Weights of a small GPT-style language model, trained from scratch on English Wikipedia.
Architecture: RMSNorm before each block, learned and rotary positions, no biases in attention or MLP, untied embeddings.
Training: a variant of Muon for these matrices, 8692 steps.
MLP neurons of a small language model. Each row is named by its layer, matrix (down: output weights) and neuron, and shows model dimensions 474-601. Each number is 500 + 40 x the weight over its row's rms, rounded and kept within 0 to 999. Numbers have three digits each. A neuron's up and down rows have the sign that makes its largest values positive.
A block is one neuron, or neurons of one layer that tend to fire together. After each block is what it responds to, as a language model described it from the Wikipedia text at the highest values.

L5.down346:481493484476548444524482449535513516531512495483468508449484466538487498510474495566505429526546498450507516499513517474483518533534523492463560285558484470467524490470532446563460474531437610456484452500461437526485527433537407480480471526539545561553474474488375460495500452474508476557444453503521462514522489454514470513538485480525486451468479471497498600514527511408511478517421
L5.down820:510503528520526597475532449447443526473509519513493465427515464498486434502504511546482518511508434434534516525446466450428520437477530483474533558625535553464530409465515563489562456527545559522508457527428444464470551507533476547568516459479516525490503485565461456462509495577466479494478490521532450496520530519527469485451521554512549459402488557475550465585466473497455523475501
L5.down1235:478490526498516508467418476491450492524494422441531507514513549465511479426545478502537512517554511450486516565490499486553514466485512499530449435553521461554531534429499486487496561523486469489486449540462539470492461481432411447544530455472515516473534504477513533486462501553467583573582513484472504534512562543564505541515493494456553500550424505540537505459492479471481482486550
L5.down1426:449419499456532556514416449468511436532556494469477546572446530488562539503585535482458524507435584516532591541548518548496550448528558506515473452562538492513556512487541485488528511480489510511464452510527466492528445451525460519530466566574582502449536532475533564503446424524519546492501517436460433472533527536540499514540490483561551494513499504517461491532559523431469551390466
Surname word pieces. Later pieces of a person's multi-token surname (also middle initials), in lists of credits or names, such as Miyam-ura, Shira-ishi, Coul-ter.

L7.down53:491494448462518461462521485487483524448513537471508480568550455480528456479501468542458501491479554474458504532484507498452536558512584441531415490529410509481483469586469440620548523501420534543466519434481417498480492502446457473504544527541485506544469492465548498545471561455461537564606536572539488452521537479477525477501545444534535525554530522460444543514531486511585477447490
Mid-word foreign name pieces. Middle or final word-piece syllables inside non-English proper names, mostly Arabic, Persian or Turkic personal names in lists and tables, e.g. Hesh-mat, Abdul-Rah-man, Zoub-ir; occasionally coordinate primes or number fragments.

L7.down843:536530495526554550511490478514534556444508438434432458527559519546543526429545529499498491548474509500474534491478507517468537474514465461545453415606465481522528543459498494445484532547472564539482471517441469520549545518496473456515542498500538521467522480520580506508521504559447525542532476465578480457507528491559405466509524581579475496575503500536483546499518495454477485488487
Surname-final word pieces. Final word pieces that complete a person's surname after the first name, in tables, lists and prose, such as Gumb-el, Andreesc-u, Pers-hing.

L9.down55:519547493499497469494559463503408489481454478437481550479493468492516490478482607506521468552465543401542504421552505485526531512555483451497578554540422440432436472418509533480508549484475536527538513550480503518472469543517466565473524461517527521559485505514583456466449468596511476538525428446456419532500488417483542471536520549524466506458571501487500544482501477499543478509499
L9.down178:455503538472514476519535475538502474530489465491507438531515477482524494496533463445523590521505503535592519568453507455504527478509545517502497474558516469510475448450536488529584469491533374463492454484536555471546441534519492546464442422491550573401522464546495516431513461490429482506533554516501475533530526615495525570465478517456490477507471495447521500496575503481496467509459
L9.down264:551499548492493564561533505443524487494484521439475535532414509546520519499456472488569496528542479500563610478533457472427500417579542441443525546505474551534470530523506463508455461514456553524490459376486557522548415584484465501541527566432534498534460464488570506503442448476433479512504462481513518549471514476481453495513497541499458477520560509523542491487531496460491562564487
L9.down338:585462489516522480488525532413462477496532463483534547493481526497517521442560581427461525504544388505405507456457528541492503498492529551563536544418479497591502480477530478520519524484532524461472483467493467515497575509492543510506551523540457524487484474506507562532476440446472504502408504475538503456487469531434509459441459496427525478473534556459494557471477520491561530515488
L9.down538:523404510464457431557533581519456421472401480465504589512538492550478520525472472458540528457526521514487537475507516476460490565619486501544509505499471541461530462513534565451501523455584420525480464500467531506459518526454509615463505531464499479559446498519487468492479503467489504481491469428583480537450488542404465538512487503449525503473489476543497510437497490449524541485513
L9.down722:522470558420441586461470510473566514506480465493508558447478473499530512522429501507515495470485535448459493533474465540480475462525518413441475492462474514536477510495482524482469500563458538510472457490463513521513584476589458503490465506489494510485445511487500463515545470533555514478489520530477542483577542588611436566533521433550564495447512544480450436536523497486543535496515
L9.down868:516438387419497432435446580529469483513474582469464554524507544502507552471539531500465470479483471500496455543597506545520453489471520489505432462454487449521422537531475470542645573537503448517521472470467479452477530444490522501470526529447491494534493504495552541526442551519454529597576517527522458464420515559465506492484555482583486540536442521466489523541558472506488460454497
L9.down883:480487492480493514522477530547471478534450534539535538484499394514561519472465519465606419522460497492469488488543522591526556546534533546511513366515486496499432515439440521423507493544463574470465522443546578564517447547533489480512478483509514504464544559538505446559507497511473479465478453484457467504506541519511505436489577485525430431493466499479498476473507519520473496525498
L9.down887:524467513502463465594470518506537550500436501438526535544487479456449410381543506509603486445526515484583537508481526536451491535499581448523467495531517504542499499541533520375449505529584538518387544584479500448483501481547546467486493526481550506469436542499621479472466499494446561529496517497507526522523452556499395501492425506539461530482481470552469481528514526556457602538519
L9.down993:532510544507437517508549464518451453435529527507485495509474417467576561500520462519473448506448526553511465478496429484574506509523544460523492543535573635470454522550466545558541480510506534450479541517531428487547521530498433453443495506483568504443546389532523447568486497520542441567469458478468464494523483432517483515512500503461487503457541504474524502500551477478530611481479
L9.down1114:483512554495489483527483490498418521528442545522546508455450523464496448521548472549536572462388535579511513453548513488457526380479546482441506340494530429542529547526493468499514520507463495564518441540425470510507559495464472440491583478482493449520500523486644480545451477531464493495506546512514397537615452483473424530532490524509523492459511512497438478458512494563514485604530
L9.down1140:475556438461476522500455527483534506458472503514544548521559504531537428489529542504613508472463528489537517455463475501499517468545498479475497573473486444479575517529588605489476504537509578488465496463512523517506510446465538546500545567526509491510491501545488535486485495493476477436429470514558470537519411586575492466506446448499457581512496488498495456467486585561466546511465
L9.down1151:501531483442521538456549471542485569537496459454517514470456479500436475518530526471469516504475461499474561496484454527477525513525494548534543495484485544518543509506554472513490473517446491550552515560536600505434559458550546576510429403522536531415505463453545458549508518493470464526506464583517504558505456514489472484478484470445497527477514514501447501543520498556490467426498
L9.down1294:513423553479438549506495493486489521460555531508482422469465555469532472522480501523493577538478527490515532541536488513512454519437522533481462507457466524552577555560462473532517496521485463490509459508469533486488557519500458517487544501573505459503603520540532478519501461554542497486513530552523566522465537485550453485492467413498523501490513619535450521461532494442526530514549
L9.down1333:448526506523528537549531483519518467500544481513484442517444528544522577462530490545537553497485494499480550495482493502512548452496489576508529394478525474463480476487481513543503531509504476495473427585562456483556501513539566520479569537491415515498493561497446543474499468482511449557510476497516453476451516455457496547492579491489523503506530429486448469541510541419462523554563
L9.down1634:546478483502463487507538476542554480553514534466519551558456494489556546542479534512567477468450543497491495509532533473454479477512517528499561446552510509475558492522457511491450563511535527436529516549526387466412512462511473490621534488561452452452517459507489530442479479418474569541533473478440548468518468563450563551504549522476477463468522574486440450510526513551510483545494
Mid-surname word pieces. Inner subword pieces in the middle of foreign or uncommon personal names, mostly surnames, in tables, sports results and lists, e.g. Jafarg-ul-iyev, Glish-ik-j, Mack-ie.

L9.down87:534529452524513485443466511491554456447455417484464516588429534537451554485464466456466423499496633498476481425386417520512521449480498439512546420488471524552409496455461443442471568554476505510558536511519534560580473534513466441480497464547484532494538545439539517452514563525483543537519549457442469542546495526497437515498487584461502541542498502519474474506539511436521572514453
L9.down238:471527568522429491500509424507468559485478475494516555461563501482534523505535575446514493466581551500522551526613538461537493467509548430477472442539486511473598510515485503486530483492476484494536512533568499483503540517511440518490462496491535537487497523464543556459477473549451430533543445440566446547566431557513454496481505541492504410451520524523410503524526378504495557501431
L9.down329:503481519454414488511460533421447433484549547505523505508433488432502479454472561570468471459461464519519574505439487487503561522513561450500411518492458532491488516567528492533501490453533448490503574527499510537433491462434555482538490496486455480477487466456540495561502409477548548500458456561500561527457555438533479418482483544530497495478499455482537530492492504529538511555500
L9.down615:531409445570515506477508518445505538495564569491469510515539557449471467408496441521522481503554481506529506481528513530478476513501436476498517553510583515501442484495536507469602482502509492530468498570458470467537493474422451484523512449482463486556510563509571541526511499449540482516517532497504453537481410505521485503520536515477454583445483509416512453512502528507459498527502
L9.down655:547493431519518501486530419548577457530509513449506487539503447477538488461571448473528500403479556501583520484485461479493508453501501532488494528483456517489522564454531475491500531493441501426521508548484546495528550565501463509489525500496517558549517481483589470494465509440550506475495498457425464565559522473541541495446484532491484537522506425507535598496467466536474514535531
L9.down697:480515441541482546474461476551539496576466516495457482523495454572397511441478468548456497525521488473520450443488543526532548497502497541490523538487525513477520510450493513479575434498550546551566471456519486435456458547596428522478450432493473421456452469495504546542490441571497471504485420492489468440530569409467532446544510465524509459484548519456514474474423553493464461509587
L9.down732:507453575441541498552565466568472474505610533487558486558529461479540554497488467406475533473485451487528443553579471531425470487501465568524460586490539470523485510455545492464511548508597542449458450498505496449572526478502482441531535465504520446516531437496477548537491428514521561497530540536436495556489489512487490480453469472486476505550470467503483504510508466458445487502460
L9.down744:507558569504502541511552554546462539503509518417486523501481465519519425513399542481520499511520554457528487459481438585537525515519465453528459413475520512441475488496454437481463510506529513483453504451491505548551487572527537508487414436456494499466541513475509448494486545525488502528483536538461441604445507443532441538453529540481486533581498495506500488475526496524454594555516
L9.down1086:479442494435529458539516586547529544494493479520522520527525482457567516400471494507478470465559567501473516511520474475372450480524489512458488507455535526561507470442487436464517506508447430509483493513531474497499501485509508382516518467527477529509489467572437509512564525478526450537462515490481563458510547474533507497484495466446430517474441522452482524514517457501592458584510
L9.down1176:508484557535403547589483476545534504461481590466506422547457455493515512478471440486481547450432508475480476462526546492474481467527546553528542516479508483499531568535568509449486513519421580519507532454549462450501476503431482545439525498503496487485500482457579477484522503569488456463474501527505439455519504497567515510470507533496513392536479453505534486468496542486465569447412
L9.down1227:496446485431436527488499461567528475562524546474487491547477509553556485556465436487500467456541444549547543475526475481508506481445474556514473507507475489477521472516494462501494506468469544451532524547500465552452484450433484425461497499541461490531402502544415583474462509551457550481478450472482472463474551544504512446521502473463445575496515499531496504531525487521543447497509
L9.down1348:467452540539506517464509497527502533454556559459516565546464466464555447500498471502479495461540467530481530512493476426486492457558475502444535383518559465524462425487406490489494449505429567540489439490446511440542535432526494524505537510523480502525496605607544485496432514536507561512484570482529489503508514448509518461423478508428416426527414479521568500480532462520625493532515
L9.down1468:474491514580483430461485545433471534486471455507521532440454467500513533497515412496587555476495476499433548490432512497451439529429419510581499391558493464501494526475451500434458453503504440487518496544601526425505538539492497406537481487543442495411549545496518557471554449528526498483526526464521519488508578508528480480459488575538469487481478485418548505551475560497477475523485
L9.down1483:502414594483530441522508433485468453420505475517479523578468548474475487513424486458486532524451521475492500508553528484482531494496427468505457457491504476517516516465515447546510584520478551501466536570508535490550499557520482593515501434521506513524477505500467480485430407568543509514544499489496536492469544494515405487421515534457464433507501481596500457563533474393579460498447
L9.down1536:520490506528447565539430509461527482488540516509573442448433480538535446481454502545493466455519513545466540591460500539488480414475509505531493528463520511516578506455544531536513530479554481569490456413510569515475469501476517497559533464503485497485501533464496527483523411477516453492471445554530511449407535526501486478489478561494493544606524518507448492490530528513440479512553
L9.down1623:464440520452431540460466514441552469472516502550524469516460501457517606488560495564465525522506439534469462530501539465486584578494521453492480490477507578512521499520537510555504469459543506407444561488526559492538434503491551518415569496443458489555522499521545535514486444491497494478406471491480479491409527471550432592463444483550540503494544484481448434511529491452484475456445
Given-name endings. Last word-piece of a person's given name, often Japanese, just before the surname in cast lists, credits and results tables, such as Jun-ko, Hide-ki, Minor-u.